config.yaml
n_layer: 9
d_model: 224
head_dim: 32
norm: "rmsnorm"
norm_eps: 1e-05
init: "uniform"
lr_mult_down: 1.5
grad_clip: 2.0
decay_shape: "linear"
final_lr_fraction: 0.0
batch_tokens: 32768
MLP neurons of a small language model. Each row is named by its layer, matrix (gate and up: input weights) and neuron, and shows model dimensions 0-63. Each number is 128 + 32 x the weight over its row's rms, rounded and kept within 0 to 255. A neuron's up and down rows have the sign that makes its largest values positive.
After each neuron's rows, "fires on" lists the tokens most often at its 100 highest values on Wikipedia text that the model never trained on.

L6.gate225 [101  93 118 157  73  94 163 106  83 178 139  65 134 122 123 119 126 103 144  39  76 128 153 129 144 127 120 130 156  62 150 106 103 129 121 137 116 115 131 105 137 127 106 124 193 130 133 109 126 119  85 182 143 121 104 108 113 118 125 126  93 135 142 140]
L6.up225 [ 81 132 146 145 148 149 114 175 130 121  84 154 216 152 102 120 168 173  79 123  80  52  94  87 123 134 130 122 148 125 123 107 145 160  91  83 166 166 146 137 122 176 152 108 157  53 194 138 128 127 113 164  77 130 107  98 119 121 136 123 171 163  89 116]
fires on: " an"

L3.gate14 [ 83  56 185 200  92  85 128 125 104 131 153 180 158 131  51 100 176 165 111 175 155 113 144  78 186 124 161 113 110 139 165 115 138 174 121 121 160 150 119 152 110 137 116 151 122  92 118 120 193 167 163 107 105 152  97  80 147 115 104 131 111  99 109 125]
L3.up14 [101 126 111 147  97 107  69 106 110 146 159 183 129 125  94 160 172 104 151 117 153 135 127 110 188 198 218 171 119 130  76 140 142 125 151 156 128 141 148 115 207 158 144 129  88  85 116  74 152 167  76 115 135 139 150 127 139 131 137 127 141 139 103 152]
fires on: " f", "f", "if"

L6.gate298 [113 136 107 142 147 131 144 156  94 154  90 150 154 132 154 143 146 153 138 153 164 128 184 158 101 123 104 128 137  83 178 156 147 161 166 185  70 189 143 153 145 168  95  87  92 129 155 111 130 139 186 114  90 148 109 141 176 141  88 188  96 172 142 130]
L6.up298 [188 146 156 118  86 183 113 162  96 166  97 140 126 116 183 110 118 160 147  96 171  92 177 186 172 129 117 109  66 134  69 141 146 174 122 170 148 116  95 145  72 168 101 134 186 137 118 149  93 108 131 176 169 168 137 143 134 109 134 175  56 136 139  89]
fires on: " sc", " Sc", "c"

L3.gate283 [104 164 166 113 139 110 127 146 140 126 191 153 139 128  73 136 123 150 136  94 164 107 163 120 130 130  78  75 103 112  84 129 180 125  61 126 122 144 159  82 131  89  66  96 194 137 151  81 163 144 135 129 113 152  58  82  51 127 162  90  84 102 140 169]
L3.up283 [ 79 127 139 136  64  91  86 198 165 135 127 131 157 159  83 171 121 124 152 155 106 155 108 172 124 133 103 124 114 125 112 119 110 123 143 110 120 143 135 101 114 111 128 156 183 118 148 123  67 164 111 154  76  89  89 148  62 131 143 148 165 150  79 155]
fires on: " a", " this", " This", " each", " an", " the"

L6.gate185 [132 161 153 130 191 121 142  79 167 122  87  93 121 137 167 178 180 179 185 136 200 190  84 149 145 153 100 141 126  44 109 120 117 126 132 141 173 151 142 123 115 143  74 106 148 127 138 143 136 135 171 143  80 118  84 132 154 137 127 197 144 113 138 132]
L6.up185 [148 169 173 109 154 118 152  80 156 135 156 104 142 120 137 146 118 102 118 100 131 102 156 173  97  89 128 133 112 142 163  59 106  50 155 132 151 144 131 121 154 223 162 158 167 195 119 190 148 133 131 103 118  84 114 152 156 170 158  84 138 191  97 136]
fires on: "em", "w", "im", "th", "r", "d"

L6.gate189 [108 114 154 153 133 108  72 128  54 132 128 110 115 195  95 107 101 138  67 169  94  67 171 155 146 179 104 139 107 120 134 168 112 118 109 117 141  91 140 114 113  61 145 141 186 141  97 144 138 100  62 158 101 141 171 122  92 120 180 119 142 158  92 110]
L6.up189 [103 104 178 209 149  34 134 135  89 107 153  96  63  95 142 160 118 148 107 121 135 111 165 111  89 120 117 132 179  83 101 128 180 169 162 113 121 109  97 114 160 124  80 105 134 105  65 119 108 156 146 122  93 126 231 168 112 113 107 152 137 148 124  92]
fires on: "s", "ers", "ations", "es", "ions"

L3.gate110 [ 95  75 165 113 124  42 143 186 171 129 168 123 131 144 143 119 181 160 138  87 116 146 133 190 130 167  56 119 167 134 162 128 177 139 111 102 151  90 107 110 129  83 149 164 183 139 118 119 138 110  90 113 110 134 217 113 138 137 134 110 154 132 152  88]
L3.up110 [ 86  99 118  99 109 145  74 104  99 152 139 129 110 185  84 161  92 138 141 161 148 146 139 140 106 117 104  68 130 106 120 144 129 110 112 168 122  92 113  34 105 166 192 147 103 119 119  78 169 152 119 160 103 110 140 162 131  87 138 116  98 105 112 142]
fires on: "i", "ing", "e", " of", "h", "d"

L6.gate220 [100 169 118 122 121 126  93 184 136  72 129 101 151 153 178 120 129 118 140 128 156 113 133 157 116 226 124  77  94  79  98 102  71  90 105 158 140 133 143 104 130 159 174  71 110 171 142 135 155 126  50 101 130 121  99 166 131 154 134 120 142 136 162 159]
L6.up220 [141 144 147 162 126 138 133 138 117 170 126 102 129 160 129 128 141 134  86 122 147 110 129 103 135 123 142 106 129  97 173 165 129  95 105 174 182 146  53 114 172 129 151 121 113  89 171 154 100 189 136 161 113  96  74  76 120  80 141 117  91  98 147 130]
fires on: "^{", "/", "on", "e", "b"

L6.gate92 [113 103 180 133  89 132  94 135 123 108 139  96  91 130 143 100  99 104 164 124 157  51  79 135  99  95 103 144 138 111 146 145  93 151 110  95 135 150 189  92 105 135 106 140 120  99 134  60 110 176  94 164 154 137 128 120 152 154 140 132 112 124 141 136]
L6.up92 [122 177 123 180 113 149 117 129  95 144 142 237 124 122 115 150 164  98 137  74 117 114 128 161  86 124 123 198 145 152 137 115 145 126 175 123 137 136 134 133 133 170 128 154 103 160  79  96 174 145  89 175 131 127 121 155 104 185 162 156 113 111 144 120]
fires on: " R", " wh", "n", "ap", " ro"

L3.gate51 [101 120 135 125 101 184 123 110 118 160 194 194 139 174 119 111  86 199 121 130 128 115 100 171 188 140 144 128  98 185 130 138 130 125 130 157 110 119 158 162 114 125 170  83 159 124 128 149 152 158 127 110 124  66 134 126 116 192 139 147 109 147 128 103]
L3.up51 [108 123  97 147  99 145 152  95 115 108 159 110 173  71 115 141 117 136 131  91 156  78 128 146  94 114 174 201 120 182 143 144 184  50 139 140 101  63 112 160 148 134 171 171 131 158 125 130 106 103 133 201 187 195 152 154 111 146 167 127 116 111 118 101]
fires on: " made", "ed", "ored", "te"

L3.gate268 [171  59 117 137 130 120 127 158  82  96 137 140 176 229 169 170 140  92 157 128 123 116 112 157 153 114  97 137 125 148 139 163 108 152 138 107 104 122 155 133 138 162 134 167 113 115 171 160 126 177 106 142 108 111 128 164 123 112 121 120 161 171  99 131]
L3.up268 [130 111 153 176 122 129 154 135 113 143  90 172 118 107 107 191 183 142 146 211 166  92 145  99 125 147 128 159  91 167  68 183  81 135 106 156 142 138 164 103 123 211 144 129 143 102 110 171 132 143 185 129 165 123 112 113  89  96 129  74 126 143 161 101]
fires on: " to", " would", " of", "as", "ar"

L3.gate133 [148 125 155 170 165  75 118  65  78  93 211 127 133 146 129  96 129 109 128  53 118 103 203 149 118 112 121 167 142 135 163  94 123 126  97 144 187 187 102  74 127 118 120  78 117 133 167  95 111 134 164 124 133 131 179 154 141 126 166 111 142  79 143 117]
L3.up133 [126 124 128 120 161 159 127  78 128 162 131 156 139 147 117 134  95 103 177 137 136 152  96 126 111 160 136 147 140 142 135 115 125  96 118 116 120 133 125 122 140 127 132 138 122 133  72 101 162 154 171 145 135 142 169 126  87 149 156 145 128 148  88 134]
fires on: "ers", "ames", "s", "ors"

L3.gate246 [114 123 112 128 167  94 112 125 172 156 154  62  98 167 150 146 107 161 161 139 140  95 107 170 123 128 149 139  71 115 203 112 110 155  76 183  97 133 155 150 153 159  96 155 225 149 136 117 143 137 135 103  77 119 126 133 156 143 138 109 121  93 115 105]
L3.up246 [163  51 120 101 128 173 126  65 132 140  94 113 145 127 132 119  76  90 160 177  91  99  83 142  99 143 149 146 148  78 126 120  83  90  52 188 107 126 145 140 157  91  90 127 150 123 134 111 147 173  85  90 142 131 115 149 104  76  73 109 108  82 149 153]
fires on: "ing", "-", "or", "ur", "ion"

L3.gate391 [ 88 124 144  93 111 150 116 135 162  71 125  92 196 127 166 133 114 105 159 100 154 104 154 100  37 122  78 147 143 122 167 119 159 114 153 129 134  55 150 124  80 169 153 101 139 102  65  98 154 104  89 100 109 188 152 147 164 126 149  74 148 127 144 129]
L3.up391 [152 121  93 142 146  97 124 119 108 115 166 132  96 160  93 114 109 120 156 209 163 150 170 141 100 155 106 141 137 124 184 175 109 123 125 140 163 150 144 139 163 156 163 130 171 145 151 148 112  92 106 131 102 153 150 138  82  97 119 133 127  89 162  53]
fires on: ".", "a", "i"

L3.gate429 [101 107 197 105 142 133 121 153 106 158 140 122  99 103 185 108 118 124 119 129 138 156 100 118  71 152  87 152 140 139 135 132 136 177  99 119 152 130 132 156 109 138  94 107 167 176 150 146 174 147 150 146 161 127 143 114 154 200 164  95 137 149  96 133]
L3.up429 [178 178 127 142 115 124 165 166 152 111 168 142  88 122  68 137 130 125 179 143 158 154  85 139 108 168 128 103 121 127 111 120 147 179 148  93  70 117 135 149  84 164 113 160 137 126 110  92 108 171 141 201 135 217 100  86 126 154 140 110 195 129  81 106]
fires on: " ro", "ud", " sing"

L3.gate108 [154  96  67 137 133 136  69 116 175 157 147 149 148 116 115 152 149 116  82  81  98 148  86 114 148  60 133 133 187 163  74 179 155 176 155 117 209 125 139 113 148 111 160 170 137  89 105 194 138  61 102 109 123 166 107 175 169 102 143 136  91 125 109 155]
L3.up108 [ 96 157 108  89  74 131 121 165 169 104 135 118  99  62 152  91 122 141  96  87 110 106 114  94 134 102 147 196 147 113 100 132 146  75 145 126 141 175 191  49 176 139 123 128 122  43 113  99  95 133 139 153  98 116 108 143 138 143 150  52 108  98 140  89]
fires on: " La", " Le", "a", " Comm", "st", " la"

L6.gate227 [107  80 156  83 166 189 140 114 158 168 176 163 143 102 132 110 186 131 223 158 127 161 121 135 152  42 111 163 156 140 166 121 147 196 130 173 139 115 112  92 157 144 116 206 148 139 112 128 154 118 121  89 106  89  80  96 197  72 113 105 161 151 146 170]
L6.up227 [106 190 119 120 134  72 163 150 102 166 155  75 110 158 130 125 121  91 180  62 187 133 181 133 152 122 141 147 148 105 141 125 113 155 110  62 170  77 126  45 157  81 121  98 167 219  99 130 139  94  78 157  96 188 137 123 160  97 170 121 103 100 112 145]
fires on: "l", "r", "pl", " str", " r", "x"

L6.gate362 [145 123 151 178  88 110 103 110 138 155  76 130 143 125 138 120  90 104 164  85 150 131 146 127  56  92  80 137 182 106 162  80 163 144 117 160 123 155  97 112 152 152  51 120 103 178 103 146 146  84 126 137 155 112 132 148 124 132 100 104 110 192 101  60]
L6.up362 [125 141  93 157 114 135 120 116 107 147 154 145  66  90 127 120 110 154  85  75 132 119 139 112 147 134 109 205 132 165 155 139 141 153 155 134 139 137  68 132  79  97 111 166 138 105  77  68 184 102 123 133 179 213 164 116 147 197  80 126 150  83 174 148]
fires on: " ind", " n", " var", " Brit", " Russ", "ov"

L3.gate84 [141 139 153  93 148  86 176  88 104 150 102 184 177 131 138 126 146 129 182 152 168  95  89  94 149 128 102 142  71 183 102 129 136 139 135 152 162 138 137  39 157 177 147 118 115 123  87 149 106  79 109  83 108 142 106 109 194 139 147 165 114 156 111 126]
L3.up84 [ 69  78 158  90 121 127 149 173  90 173 104 115 134 119 100 119  72 121  90 135 126 126 141  85 141  33  94 171  52  71 142 114 127 130 108 126 124 126 146  87  76 122 146 180 118 138 124 115 121 105 124  81 115 168 112 156 111 133 178 134 173  70 151 153]
fires on: "r", " str", " pl", "l", " dr"

L3.gate399 [121 113 132 121 110  81 196 103 136 103 145 204 114 153  95 165 144  90  79 126 123 149 139 145 134  89 165 174 117 162  80 167 126 163 103 124 150  77 198 106 123  97  77 129 124 166  89 100 114 106 143  86  91 145 113  81 130 189 147 155  75 156 119 107]
L3.up399 [167 124 136  91 139 127  94 128 128 100 116 146 108 174 127 145 175 159 123 133 129 173 217 186 146 147  61 126 118 121 119 152 116 113 164 174 159  85 159  86 166 118 140 101 143 134 163 169 171 118  91  88  46  45 142 149 156 120 110 111  89 131 117 161]
fires on: "c", "ce", " of", "ber"

L6.gate306 [107 196 154 122 136  91 113 147 108 132 107 140 103 174 105 126 131 182 139 168 121  74 123  89 116 108 144 101 123  91 113 140 140 147  79 168 193 189  71  93 130 110 174 105 105 127  93  92 140 120  84 148 100 141 143 114 116 175  93 206 108 165 150 121]
L6.up306 [100 138 111 138 150 138 105 160  77 142 102  83 137 145 134 105 136 188  81  85 129 118 118 167  50 104 122 147 121  96 174 200 116 180 130 107 118 102 164 128 106 100 190  97 168 144 141 113 172 142  97 160 142 126  94 147 126 165 105  97  82 128 193 163]
fires on: " of", " and", " in", " at", "ic"

L3.gate254 [111 161  92 168 138 155 144  70 120 114 159 127 154  83 110 111 141 146  60 140 153 140 165 109  91 182 148 141 137 120  71 132 135 129  62 124  78  93 153 132 122 146 151 146 168 144 160 134 107 146 154 103 207  74 112  92 159  93  90 105  94  87 124  97]
L3.up254 [155 137  80 132 143 187  89 100 174 118 143 126 158  98  58 182  93  94 134  67 179 138 129 125 154 146 119 120 143 141 159 129  79 138  97 108  65 117 123 136 120 118 113  96 138 134 119 186 155 153 131  97 180 147  92 109 129 142 172 115  77  88 139 107]
fires on: " result", " resp", "our", "amp", "land", " vers"

L3.gate177 [152 122  31  99  90 126  96 129 116 190 150 192 118 111 110 151 160 152 108 159  81 130 116 180 119 144 114 152 129  77 193 134 150 142  79 140 147 123 129  91 160 159 157 179 104 129 129 150 143 110  68 139 105 119  97 150 162 148 109 108 166 146 149 128]
L3.up177 [165 151 126 141  83 122 152 174 145 176 112  93 132 121 122 156  96  84  83 148 145  59 112  81 111 115 131 148 149  88 172 131 108 114 134  92  77  85 118 135 112 163  57 163 136 108 101 131 127 104 170 149  82  81 108 146 158 140 176 127 145 164 191 102]
fires on: "T", "S", "D", "ed", "E", "o"

L3.gate88 [126 147 145 101 111 117 166 171 147 133 176 117 123 124 191 165  62 105 133  53 123  81 127 117 177 120 150 166  80 100  52 168 103  95 139 185 116 105 135 183 115 137 165  64 185 123 151 162 101 179 170 172 147 154  93  97 134 166 113  80 152 116 104  98]
L3.up88 [113 115 169  82 139 123 105 138 127 111 168 134 141 185  72 166 137 131 150  61 118 123  69 102 149 121 183 121 113 159 128 134 154 123 167 157 180  71 117 155 137 137 150 108 116 136 110 128 115  43 109 130 132 142 145  87 135 141 157 178 152 180 146 110]
fires on: " made", "te", "ed", " back", "ained", "on"

L6.gate393 [112 122 114 127 163 119 124 139 181 136  96 177 194 132 166 183 142  75 127 162 151  99 136  82 128 142 110  65 133 120 123 145 102 129  45 146 126 130  61 167 123 122 159 163 149 106 133  85 124 116 122 134 138  88  99  78 126 178 185 110 136 141 102 143]
L6.up393 [ 77 107 177 110  78  85 103 157 159  69 140  77  93 159 107  88 124  79 120 125 151  86 123 166 136 114 153 116 131 175 156 171 133 146 102 128 124 128 172 107  66 133 130 118 165 157 150 135 109  99 173  96 153 142 116  65 112 141 125 192  89 166 125 125]
fires on: " ad", " Ad", "ad", " at", " g"

L6.gate133 [149  97 187  95 138 127 139 140 112 111 163 123 165 156 144 125 107 121 109 163 106 138 145 118 203  74 116 100 115 124  38 127 128 132  73 140 111 125  76 108 118 134 152 123 130  98 145 136  93 176  85 133 175  84 101 110 129 167  99 141 129 138 146 138]
L6.up133 [157 115 180 141 119 150  86 159 119 111 136 134  79 141 141 128 121 143 123 135 145 108 136 158 127 152 166 121 127  79  53 122  79  70 120 121 104 123  99 154  95 165 110 111  99 103 142 111 117 143 188 123 121 115 114  94 145 131 103 186 148 102 166 104]
fires on: "if", "as", "ip", "ic", " dep", "is"

L3.gate13 [ 80 109 138 126 138 111  97 165 103  84 112 134  80 122 219 132 118 160 111 120 133 136 120 219 159 122 150 178 171  97 186 129 112 171 118 184 103 121 124 152 118 109 178 105 150 165 166 100 103 147 205 136 124  41 157 121 148 192  99 126  87 149 116 115]
L3.up13 [124  89 134 192 178 163 123 105 142 109 155 121  98 167  77 107 151 130 104 164 151 119 158 157  83 151 100 125 116 175  94 137 182 135  90 156 155 151  98  83 110 195 142 139 112 139  89 161  75  63 147 142 138  82 198 184 134 168 113  92 136 194 156 102]
fires on: "ing", "ed", "umb", "ou", "et", " inst"

L6.gate179 [111 102 146 173 131 121 147 138  76 111 159 107 113 118 116  88 142 156 198  49 127 132 167 167 142 186 106 117  98  98 147 102  77 139 140 207 133 148 117 114  76  76 147 208 157 159 101 122 134 124 153 123  72 154 165 101 125 173  97 155 116  85 110 106]
L6.up179 [108 118 158 162 163  90 102  62  47  92 152 132 129 145 119 121 136  72 118 196 118  76 169 165  80 107 128 177 150  69  97  92 107 104 176  98 184 126 113 146 109  88 131 127 136 137 175 146 158 142 120 150 100 135 151 117  66 112 149 110 123 144 105  96]
fires on: "s", "es", "ants", "ers"

L3.gate143 [128 136 170 155 159 128 116 111  41 135 148 135 112 193 131  78 152  93  87 136 139 133  43 151 118 106  92 165 161 117 184 130 127 203 226 138 113  97  78 166  85 149 113 111 117 150  97 137 157 101  93 159 121 141 144  85 127  41 122 147 127 122 139 139]
L3.up143 [ 93 148 130 161 112 154 137 180  69  65  83 218 127 131 199 158 102 158  97 140  51 142  55 139 100 165 185 129 120 124 105 164 161 128 153 181 100  95 145 148 144 142 143 108  91 156 141 163 111 138 111 162 134 139 186  86  91  89 153 118  87 103 112 191]
fires on: "u", "'", "au", "at", " Is"

L3.gate129 [144 130 145  87  81 218 130 144 137 201 106 172 158 122 154  44 122 155 114 124 161  62 138 157 137 106  70 153  88 125  84 154 169  97  96 106  35 135 136 134  75 127 154  91  87  99 144 136 123 127 180 167 140 115 142 119  63 153 132 113 151 127 159 159]
L3.up129 [158 114 179 120 137 140 162 161 150 121 102  81 128  90  85 104 158 123 137 121 128 133 116 132  72 125 104 107 174 146 106 122 166 112 139 156 137 142 145 106 101 114 124 106  90 110 125  99 163 183 138 119 135 128 125 141 122 112 126 183 160  90 126 142]
fires on: "ar", "on", "r", "or"

L3.gate158 [136  91 158  92 109  84 164 183 102 159  58 161 119 154 143 133  91 175  80 147 134 103 134 166 130 140 130 143 224  88 169 119 115 167 187 152 109 137 140 157 160 132  84  73 114  79 236 127  97 222 133 159 131 137 151 100 133  96 153 159 168 141 179 126]
L3.up158 [142 142  96 120 176 183 110 194  77  72 105  77  93  58 115 113 141 110 132 129 119  85 115 134  86 128  74 173 122 100 147 131 152  84 143 148  90 187  98 113 137 161 145 144 122 125  99 137 175 123 125  94 121 172 194 143  62 130 171 133 143 143 124 156]
fires on: "z", "az", "st", "ic"

L3.gate213 [167  80 153 118  81  94 126 172 163  86 153 121 147 106 108 140 159 101 152 109  93 137 160  34 165  96 101 151 180 105  79  91 156 153 146 117 164 140 149 109 114 146  69 139 179 155 145 149 117 113 102 112 163 128 198 193  97  82 124  87 160 117  91 100]
L3.up213 [170  93 134 178 144 114 123 136  71 178 120  83 165 120  96 119 111  94 195 164 108 116 113 109 137 152 104  61 102 124 138  64  69 125 130 131 143 129 122  95 163  72 105 109 107 155 166 150 120 104 144 116 141 139 112 161  94  91 145  65 146 107  98 117]
fires on: " the", " a", " |", "|", "ong"

L6.gate221 [163 109 100 113 112 134 163 120 130 115 138 188 166 210 192  99 115 120  68 122 133 162 170 176 140  85 140 125  70 127 127 146 158 115 159 183  84 165 135 142 131 158 129  89 122 129 186  84 104  57 185  99  51  78 162 166 145  49 104 147 133 142 116  96]
L6.up221 [169  95 124 100 117 125  96 172 144 130 176 147 108 125 122 144 176 180 100 118 198 174 134 195 134 146 169 132 160 129 119  81 133 111 108 148 101 114 138 101 156 176 122 172 119 107 151 115 123 107 156  99 179 111 111 171 118 112 118 124 123 130 153 116]
fires on: "-", " b", " sc", " Sc", "4"

L3.gate348 [144 112  63 133  97 150 111 108  60 161 144 141 112 160 147 164 152 117 102 166  75  84 117 118 107 140 154 141  99 174 161 172 123 133 139  95 124  71  96 149 124 110  79 165 115 115 130  79 190 120 198 152 128 152  92 160 105  65 143 173 180 167  83 153]
L3.up348 [113 178 154 156 141 208 127 162 113 159 153 113 102  95  97 134  74 148  75 133 149 117  87 157 135 150 135  98 133 107 192 143 100 121 124 148 115 148 136 138 134 173  71 142 165 125 136 145 132  81 161 124 169 110 124 110  99  84 100  75 144  48 115 108]
fires on: "o", "ar", "at"

L3.gate2 [158  72 155 178  97 166 111 175 136  87 180 117 155 130  74 124 101 101 122 149  91 135 116  91 103 121 173 118 152 108 159 106 136 170 150 124  54  87  77  91 121 103  72 133 129 154 148 152 160 121 156 117 117 203  99 154 110  93 177 125 132 130 148  94]
L3.up2 [183 145  88  97 159 166  90 128  96 179  71 129 142 137 106 152 169 154 133 113 145  80 163  98  84  92 107 168 175  95 114 108 121 168 153 100 193 124 160 103 126  83 107 111  90 123 175 145 144 117 132 126  82  58 152 160 150 110 115 108 129 161  69 146]
fires on: " the", " of", " All"

L3.gate10 [130 173 101 109 177 174 132 121 135 119 109 126  61 144 140 164  58 100 131 101 120 140 142 156 153  99 137  98 137 207 137 133 106  80 152 122 118  92 169 147 118 133 210  89 116 139 164 129 137 160 173 142 149 198 163 117 113 135 208 169 121 174 132 149]
L3.up10 [163  77 145  87 226 137 141 160 114 190 182 105 131  86 132 176  99 112 105 144 179 155 138 110 141 172 126 186 176 134 125 178 108 128 140 137 170 150  89 136  99 118 115 150  97 149 177 149 120 100  78 137 110 103 140 131 106 119 119 129 124 100 132 110]
fires on: " He", " Mc", " Ro", " Gu", " San", " In"

L6.gate336 [149 191 102 113 141 141  61 107 146 114  83  89 105 137 149 150  91  87 109  95  95 117 119 110 141  87 111  99 150  84 141  86 167 119 152  87 160  76 179 107 175 177 118 127 112 124 142 133 124 148 130 102 124 159 109 107 196 150  96 141 157  97 134 142]
L6.up336 [172 136 111 142 140  83 123 132 160 105 166 140  95 126 127 185 122  94 157  72 152 113 143 159  96 133  73 199 129 161 142 166 164  99 160 153 116 124 219  91 134 139 158 124 106 101 158 123 109  55 129 130 120  62 166  94 122  44 167 113  85 129 127 112]
fires on: " com", " La", " De", " la", "e", " Le"

L6.gate230 [128 145 160  88 153 101 128 122 117 144 135 105 174 199 152 155 170  96 143 159 163 160 119 137  49 181 133 109 141 166 167 132 131  98  75 166  84 141 164 164 110 131  96 181  90 156 105 131 136 121 129 110 132 171  88 147 157  83 180 118  88 114 161 100]
L6.up230 [100 126  83 128  91 148 107 219 106  81 147 136  99 123 119 138  83  31 125  75 121  72 136 146 167 142 140 114 133 141 100  99 134  95 199 115 137 131  92  97 138 220 132 128  95  90 118 120 168 127  98 148 151 171  92 124 155 166 149 155 127  91 160 159]
fires on: " w", "s", "l", "w", "am", " at"

L6.gate113 [110 115 138 118 136 104 158 124 101 145 177 127 121 152 134 136 134 134  62  90  85  84 135 144  31 149 128  94 114 162 122  80  88 144 120 116 109 102 157 104  76 161 121 172 152 136 111 135 183 150  85 109  86  69 145 114 151 191 144 124 113 104  92 119]
L6.up113 [130 112 105 169 115  90  56 125 142 141 181  84 146  95  75 147 150 128 131 175 110 115 140 153 150 147 179  85 147 133  90 169 126  91 108 163 205 153 106 119 162 155 100 205 128 114 125 196 186 172 104  97  87 113  73 183 128 110 105  49  88 144 176  68]
fires on: "at", "reat", "ong", " high"

L6.gate270 [114 159 100 166 112 124 121 151  91  86 141 146 156 121 163 128 136 170  94 103 144 133 118 100 106 151 203 148 115  92 130 135 132 144 137 157 107 147 146 189  49 115  54 117  77  96 175 155 117 169 108 144 128 187 107 104 147 145 113  83 107 145 156 101]
L6.up270 [105 160 124 139 144  97 149 112  72  75 112 168 141 143 100 189 169  55 110 138 121 103 144  98 116 131 128 165 144 106 124  89 138 151 108 126  92 148 120 192 131 126 121 168 163 138  84 147 193 157  71 166 198 131 116 153 116 112 107  93 141  82 132 161]
fires on: " f", "f", "F", "s", " F"

L3.gate330 [149 207  77 171 106 150 120  68 137 143 123 113 121 115  92 104 203 157 103 124  80 155 162 100  86 100 147 149 163  93 133  81 159 122 175 173 174 119 137 145 159  81 145 182 166 137 150 181 110 122 127 132 123 170 144 135 100  91 139 118 117  97  83 234]
L3.up330 [ 74 148 107 119  81 137 139 112 161 144 148 148  87 145 124  95 140  74 191 116  93 127 176 163 153 112 142 120 133  66 234 115  86 155 115 147  83  89 165 103 154 153 148 122 155 108 142  73 133 115 156 136  86 103 150 147  96 140 111 118  90  99  96 141]
fires on: " season", " years", " year", " day", " Year", " time"

L3.gate87 [ 72 148 135 165 141 103 176 160 123 104 203 185 105 149 139 138 100 198 110  96 102  84  89 149  90 130 106 127  66 159 136 121  87 165  77 138 147 177 113 161 114 145 160 123 147 118  98 110 127 163 141 195 109 104 148 145 186 131 108  86 120 110 125 149]
L3.up87 [132 147 134 119 155 185 116 119 121  75 187 139  64 174 108 157 167 140 133  96  90  97 111 194 161  74 147 154 122 135 158 170 132 161  89 170  87 126 111 103 101 123 123 116 148 156 106 121 114 123 144 137 186 143 138  93 135 139 138 100 150 171 105 117]
fires on: "ed", "ing", " |", " made", "iving", "ched"

L3.gate181 [ 90 166 172  90 135 146 108 103 152 113 175 175 121 124 110 151 155  67 167 138  98 105 129 143  80 137  79 102 132 154 187 140  74 159 171 165 153 111 146  87 130 174 123 119 139 145 132 141 110 153  84  67 118 135 126 142 168 143 155 100 128 101 178 106]
L3.up181 [132 125 133  85  75 122 152 176 121  49 116 148  95 201  84 131 101 169  98 135 159 107 118 129 133 159 127  92 141  93 156 146 150 105 129 175 140  99 143 170 105  72 179 145 136 111 109 110 111 113 129 130 191 198 146 129 116  95 132  91 103 129 119  99]
fires on: "a", "u", "'", "h", "ce", "e"

L3.gate395 [160 102 105 147 122 116 118 108 144 181 109 137  91 140 156  94 144 214 106 123 137 115 124  91 132 150 131 124 123 144  66 151 144 101 106 139 125  91 149 115 106 135  88 136 179 157 107 121  98 144 164 144 119 113  79 182 151 129  66  97 141 182 126 240]
L3.up395 [132 156 168 115 185 141 164 175 152 201 186 131 123 166 121 150 129 126 145 152 127  78 101 135 153 156  94 141 104 126 122 110 145 209  93 119 156  76  94 110  94  58 103 113 123 159 142  72 157 119 136 154 119 115 131 135 176 149 111 152 111 108  77 118]
fires on: "en", "ig", " medal", "ics", "c"

L6.gate342 [124 134 135 124 168 112 111 108 145 154  89 115 149 111 116 128  74 104 167 112 128 107 150 151  85  96 138  89 213 140 225 120  90 105  86 136  75 105 168 108 126 167  73 123 129 141  90 104 105 145 144 187  96 138 158 164 144  61 111 165 132 152 150 125]
L6.up342 [ 80 113 128 145 170 129  86 190 158 130 155 210 132 139 139 127 138 180 166 123 156 125 124 175 133 123 112 108 139 150 170 136 105 174 108 192  92 109  99 145 139 165 118 144 150  92 123 126 112 125 154 133 181 166 112 129 139 146  84 101 141 174 133 146]
fires on: "ed", "k", "v", "^{", " km", "c"